{
  "n_layer": 15,
  "n_kv_head": 2,
  "positions": "rope",
  "parallel_block": false,
  "optimizer": "adamw",
  "warmup_steps": 264,
  "final_lr_fraction": 0.0
}
MLP neurons of a small language model. Each row is named by its layer, matrix (gate and up: input weights) and neuron, and shows model dimensions 0-255. Each number is 128 + 24 x the weight over its row's rms, rounded and kept within 0 to 255. Numbers have three digits each. A neuron's up and down rows have the sign that makes its largest values positive.
After each neuron's rows, "fires after" lists the tokens most often just before its 100 highest values on Wikipedia text that the model never trained on.

L3.gate134:116143141128101143099160135096112148141163129132161144098134136082116159084177121099170096107083142097068131127121100112109117113150127144113091116113151151161144112171123118152110129130123108135162163131151129131114141108130147143150125106089117110113121129129085112141092070108099155137124133162141123148131104088135135104106102126140116101156126136102075119082137156153108190089172130108087143115197161091154094073110138111131161125093142157152109124138138127092141155128108164117110095151133115101106115122121101077118133153121094105153098114104136146157148099107140101110124168112129117156132131113080106125101191158143118125114133142122134132160130097100142121134143119116124134143104154123130101091124131140114114130072121127113100118113185119129078131133142137
L3.up134:135140124103107168119130140153131138124138152163121072116144125138116125123163114180138141133126130161099118122120136149128083168197122163120123131107129119131140127153125147140115113120215092134109116144142081136161103108117149137143088122138095148083131137114105097118144102092111105132092135156114146134175093130108129156146124075135110091145149114117100154136126157136169169126092154122150145167159149073185098115113132110093119141120088155124149139114175128100125111121114160146077151116141128128106149168103152110117102146113128078125166118137119106112185065120121119124157095095130132106085130121148136116090145098117130163146131121126080095137110127158140162155173111124127146180143102141155156122146153130111132128134102127116143135093126116148132131109130124
fires after: "===", "\n", "O", "T", "===="

L3.gate219:144156161097084104099178136152131142122139147129122141116144169095118109069139118117143102082086104093121168096129112142122109136113117128133147149133150125140167088116139110118150127110114170114164079106103138147098114148112119098111109136133146110124144126151086108150148158129147148122098176133126147127135110086142148171169130118152143120124156118142122102133100134138096147105123115195176125104119131122097168129104151117127143084145131142177116146148139090134105124103117123115140144064100171110097125140167162153146121122130150151139132111112083135195124103124138113100126099083096129117121157089111151149102177134177133135112124139148115147110155072089141115119136130112117146117122158142103119091117108077126147151111137086130130099123120107151137136134181172
L3.up219:132126141136110113121111082143093096138133149092115074144127127165120117154153106125123111106162115127142111136129121111158121146063161095124152130151109103091102104149113135123144100116120107149162119146092111175111133110158164150160072104112137109094135129110108170144141106124100134161163129151139128144125129114146108153116178108149132144149156111159120154115137118108128129127101177079070118120141136136197139171119104110109159173177152145090142135128131151139145133124163145101066161160153113101099123144128165150129170141166124088138164125120153128100128098116150111143131120121113117130127142136176039117104124123106136107144132100105138131152138113076143174146122117120166084114171123147132127091136104123113167128138153123153132154148112121137122131108132122
fires after: "\n", " |", "C"

L2.gate63:145149081123151112139086144103120112082075110157175101135085136094144167099143123144168083140122115137173116143145107160141183097156171177159118117158153135159116090146118130162151125129072113087107137155168114153140146171107116110107096101097125088110148133142150081124109136153112107165120103111147129114130123134101140113087083182089122109142124097175142129130105121124142089142181136123125118076135144127132113097155145119164133129107103087151118102092132114150162161152116112103138097160149142104070131128103148118115126143125064122113148144122130145149132103113145124163109143131121112131119131130149084140147135139126107101130125127124084136117115175097114117143138106133142151149124123162145144094148107114123139154113110163137125139169156151128136122152129138
L2.up63:187065101120111136120123131176144144156120088171130115142103071162108100094136152116147124096134119072105118128152157107131126110080115136148147118101130140160110129129142149137117136147150128139160179120147113103115144157140166112161109120126116101154151112166128099174115135166114097116132171129137158114091123114115174135110159134078127118113089122135111138102145106158151154135173156107126133129146164159117149135118127084136164139122140127116130142145144100080146146118162094133115143134176105066112133144089141113119161123159149158114133129115121181142132075088133107139145141083128150078119167126116154176133156116086099132124135145111109085118138110135123174133088156100106130123129117116105130153118110150103145130103087108141108130127141152123089121106099138
fires after: "\n", " =", ",", "=="

L8.gate454:128142126115121126130127112132136099132135156155152113136152131108083124102122121143095150146108107079102122134116141110102145160183112159118119172123136165149141095113098070148104100157129139123088165132147133098121143085154119127132143097110078137133128127151122116184137179113097101136128159160124166157173104148094133125122152120134096102152118147122132135129122129116127166050125172124143143099096156111146154145133148114124142135150114129106140128098143112098136131101143132144153130076132127072128135099122097157126109115117151143120078109170108102160113123101117079147156139130159123118155107127128099125111088101102079157156128077156126129147085135118070126149119115131105138113160134126117087182141126128089095101161101134163148135141086118125178150109116152
L8.up454:125164133109142128122135128151149109126092135181107146127094095126130145099120155139139126145176100163125146137153118093132125097126152127152132133127115103113115134155096105113134169119134128169137126132101125122152139134137107140088119154164105135098143165107102155101182167075160164095109116105162109163129105148103101144140098101095100115116119139151089095143121122141179063136128154118106150112145091125106144138139134187101136100140133128172082107119118122110126133158089159146095094108138118107112104147109098097106120181113141159168061153143124135103118111140116176137121142132161104190109155112114127120145149123097129137127089119128108143120147138146110165108119105125101142105138120132155085121124107135134157135119158129138159174106125069119141126122079180
fires after: " \"", " ", "\n", " (", "re", "/"

L8.gate205:158089101178092091086124105157152107112118135122098114142185145154121155097113140121127137132136104165137147129165132105139170110094173135117105119137091109169118136159118126111117135135146061115141172102144164159098076150186148125141125094147144153163116126127142119101165164154165086121136128122148105180117173143152129106143112129121130110132131104158158141101111152156160168130104151122161124114102152164127088144100188099168130147155147129103104112103138101133084145141106125119121120094136161117148115138109152134077128116145106128138113124121138123138080103120123120137117110158165144101167132142116113155176123131108132123132140153114101143108125105119159162100162114144155126139177116105170104068137114145139125127153162114100133091127103119116132135116151129
L8.up205:135098114125154084151110136186151131114093175144076091140139106111114095149151136129110152144130098143157127182139148163150138126159132087107170142107163113125095114130141092111125136127155084141122127101136123139090140105098110142156133110072110119118141072154100142150125171119157121148178145155130149146135126124107147159094132134149118165166126154111129139101086109126141099152105069121119167173090155146110164151132134135117148111128129171134109102105094135143125122133142159120099161086174159083133135081139135105139152135147116131120072130108168118117144068097154109128164115124089121111131138127137138103144119114069107146142126135126113153126108150126118131145148121135119150147145124093144120158090122114132124125183107154098145134134070114113118126139166133
fires after: " in", ",", "In", " In", " to", " the"

L2.gate195:106100147111128090103144102123110116096129095135186159133087145130165133138136121154127131120124082164142139136106132153182178119165129153099109162141133100119164139105140116083169156154118129125106138138093161168105121120195119088140133103185174120108127115158143138119157200132123157140097139085134155117146121134151169103116109108120151121122189136143149124095085152103088095094130114155112127143134097126109138110105090124125121130122139139128124109131098100152128119112125107119156092130086128173109106126126122179132112123124141130159159104100111138154148148152102084114122109112075105111112185113139099114131108136111149093124111124123131133141130119135098089118129139153160121095091101138120110107153111136156109111178121142121102123132124131161160145171128086
L2.up195:124144118124121115159134083179114106140131126135146134176101152123114131129181129161120103143147100152135105146117117119139152119141164186135134127133111143116116123114102166143131139182082150131110132125118111143107153104164135158141155087115122145114146144157126136155105136085172137121088107107144152113149095150140161126126084149144137139096159097169158116148139124105159117113160126139118166099132092077152094106107154135128106086135145153149135138145087144108157153152119155123099094127148195105115115117111135120117122132134128076135116143124132115112074142151107106150149080142070142136155160104152116101125168058109146107122098127125090109136161106109129122136138111125129134122111111096176133098177107108093178152110162112115136159113103098148154105138158103
fires after: " |", "\n", " the"

L8.gate466:150159161098120167131109121132073101165135146168133120165108076136122172105117130126163153140105143151135130138162150149173151095111175141102147136144152124167128113130116138104085122129092109130104151107136137131117161151110173142114115071126163109131113083134114118091114147111131152111167129154129148143177105096116074133123128180118104104151117114143170137090094111148103107141132131127192140081145144158118199122126142138113142120125127094146117065118106134152137147141112121097149143107135123092134099133117136096153184096133126114132119177137120135153156126101093127118159078114121095110129128087139131151131103120104128162114100123121094142170122136114090098123116106156120157108136137077130085119089141103129140105114117136144138141136127131120173141112109119
L8.up466:125144139091125099105152108150146128196089126101129121127089142138074102156118132115105143102106112105108166160122110105110121141131199123134136105105092171133145112098173078130128105141130108144131170070126120107149140145120154175182094087108094095160116131113144122101165117164102145124113102133156122161165127095130128130136131113136112132143120145143118136079095144149126127135113119123146122112114125103100103181171172106157145124089122160127121106101099131161153131141164125151094129157151122088140118108153108087157134112140114098106119150114128127096151149098118095144119160117117118115132118106133107120169101095126128091115119151119118106127127163145133169170198113106147149070122107104145157118108138087096118153147156124134142108120098104153126137103135112
fires after: " in", " (", " In", "In", "\n", "M"

L6.gate146:141180095131074129142122131155129130112109157105131143165106106136126089150121147137168123150116132127095140145151117146121126106129139128096150132158134132165143129102103088098092134149172116147113151120126101154091140129122130182129125155131192131115136140092131104096116090127110168087170154154131168165141111155143165111141173138128103115128110133101136129118125105156126155112081120087198104146141142123155085144119129100096141135126136072157129111120131157139135150112115095125108146165139119139107153138140161148127098175124149150131114149086132134112157117104122093102192120137120151078149157103126151128161109109087141135131119133091110143097138130104124154181172089147128155121153119101146142120124176138118153069106140139138156135110104086132124162114167145
L6.up146:107137095139101105135123099126109149116110124142089128083148120112116114115156150139156113145091103081129138138108123130126146074151149104106128143136142108152139069141143120155099117182166146138091149158118107127063149151172155135114087101137111132126140116149099155125136107133103139108119150162140145191120110154151150153132115137149119167141138149109136132124131118135142133134109125140133140125123150147080109126104121080108160106154135156143124119153103118140139152116107136150138123167124075141112140135165166162149116124132084133162153135101111145158136099145103149119194100191147104097159145121133100103177112128095152113105081148149114115163117131129069171164139148128135141119126104123148152146165161161107078099133128135128144116097110097086136122075151089
fires after: " (", " in", "In", " Ba"

L3.gate462:144151072097095110125128110159161144171146180166092118153126139092096139130125106143156113134118117130156160144150126142155119130120163148142150127114112145130150117113135124127079091157139099114135149113158095136104143150148121145085175128089120140109128092123152106126111140149102118124117129175106119109109101132098190148108161145151095105155124138139099131138109124147166121133170138124156118132165174114131104097089161103104133159137101103148113118135143149076148124131146110161120132144176125071125136141155119092117144158121109113158122136139127184175146102133123095115165166144147109108127135095156091146136134118109151114092091129103086137151124111116125114135157136078112160104133131112138089204161137150118125147091158169126134126100139192132144119129114123
L3.up462:123118125137153120120120127130111122151077121171138171146149113113109159115111101176143098117130165075104138089115119105110153111130152120096073144166134117132113139145087105154107139087141145129155147122127100148108106140141084158130153141128124156125101122119090111114106139118135114111125119141156130102167120107140117110165120147103164071117093095139106116073165098135130125156118142108147131128149170130133120149122149134141146136164159131122162123145133133134160127123180125166130105134147125109087114155119176120160125123093156117154113177126125111147133084085140101109123115125112161140171160111145154150127153081105094098101114108107136072161102090124081113125150107130114119172152122143124123114137185117120171159098160106111174150104170129157138081128118163
fires after: "\n", " =", ")", "er", " ("

L6.gate379:127133147075117118107181092103137115152098140172121145118134131102137159105106077132146172142102097117137105111143119122093135133129131114121102154116088117132155109107133093141138133104103119083099111120129111124140161156117146151132124123115176079085117131141112141155133132113127117172152126121070108168139147102124134135127140084120105151037105114074112100155115084159055163129138144163150149122125111164139145106146124119138134167152142123102149122110170093109091137151121117159142129142136148151117154131139174154146103119076122091126087102125135120128168126158134111106154098114118123154140103107137158099097107168070111113128113120098111136088115111151113128133143150109106081157120131098140101121153139145122138091121143120148168137137103149107113144130167125
L6.up379:141121139134108121083104115106116104136147090151152152128152151156096107116095109143103166123150111136138107149153112086113146110144135116116127154172135122130160118114148113144141098110085112105071085105091169137123145104144106136121119104148176115124111130126134129193159118123143139147147143124133135108095122112097151096101143079115123158124130116181084141146073147142134122144097139137135147147150138148175094159126125147099153143157100118101116125120155112101135143124149125101090158131116139110161114134136122175156165120103106074114103105114149131131187081130137153158102105143138100159154106115166139088038118103141105146094104092139161120089124118107094152143125131076097123110144123102155155084131133109137150136118116159131132136112097109131147126108091133
fires after: "\n", ".", " is", "-", "s"

L4.gate437:114104094138154163079153133113125081130120152137141132152187132137132129161118110163147134122141103134122149139136092136114148100093098123151147118122122167154141132124131149160130142100154146163120115183169096144142150139124131087091128154135068141113136137120149131085150164096193083145099153118124137146149146140146093156143139143107120108139132109108101126153141107183170155152158132133169180072157141143094119146111155131116106129110138115124102126091163106146146123110095121131114123141077147177113165145154174130140110104086128140145130111137123144099140069098088137164102086130127054127117117121165115142150148132142090099157126100117132144131145129141104108134118125126115159105146101122106125153120136152127131142125134111110140103144089098095138169138116085
L4.up437:087117083077121115130173095100092126146156123079131101146133143145145119107101112172137145083119096125122127108132122173174146154143142151091129105150100156111127140086123155128130159132114145157097142125120127076142108134151110119098127148151086151101110177117145097087139152150156123077091189134125109101189158173132103133167129138123123133140158148150086129136153141151136120129149114153131141139114154126124126177120129116101156127107139113127182133143150113136114154093127153121117115168101153181124101123153135124150118147130149134136115124128119093140129095141094162156054122097152138140099113102108112123111136094143140079142138120136132137126113183131135078088155132159130166134098103116136108125168103110135180140140118093123121110150137116104120106129108136
fires after: "s", " S", " D", "es"

L2.gate252:127133103137106091126167141120111095144151121085148140135127116170099118096153135126148140152118122103101111135137155119138114136151160114087136111133118165105100170174143126116101087143112166130139164112102098121107105131145094152140109136123140172137121100083145147092130111072101181140131119134122132117126178100104095124135111157132115155124173137111099140127155101115109151144113110161103166114156146139127132112090177131107109163136143118112094145131167130114110129159102128123119149126161146144100143122115137095145127146143096079119139159159115126139155090116127094158119142162105114113129149173152091087159126074141145099106104168108132147186115143088101127069152140101073154174131118081159116143109146126102156166160123131151121143107164130150157118150152124
L2.up252:116122105113133136101156112113112136104142121110133179179092131143130151107136123144132102133163106122100154144113133102123137119123158099131070132124168184116141123164131138141145104105131186155160166097099105129075119092143138132108176139161137146103101128109167136110178134088133150128136097127110112150094104131107115127141094139141124108120163168130114133140157153125088090110141095135098154125157113159127106141154181134097157135168143144127123111125104124112145116145115122149129138128151157166095109118116124110142106174115064088138148155109140124129169099091125142144125106125131085102116171146167084114133141113147161078108154119114106164157084150127112097133150116179144118130112099128127124147161110092132112170149138132108135142153127148106190102100103158
fires after: "\n", " (", ".", "|", "In", "-"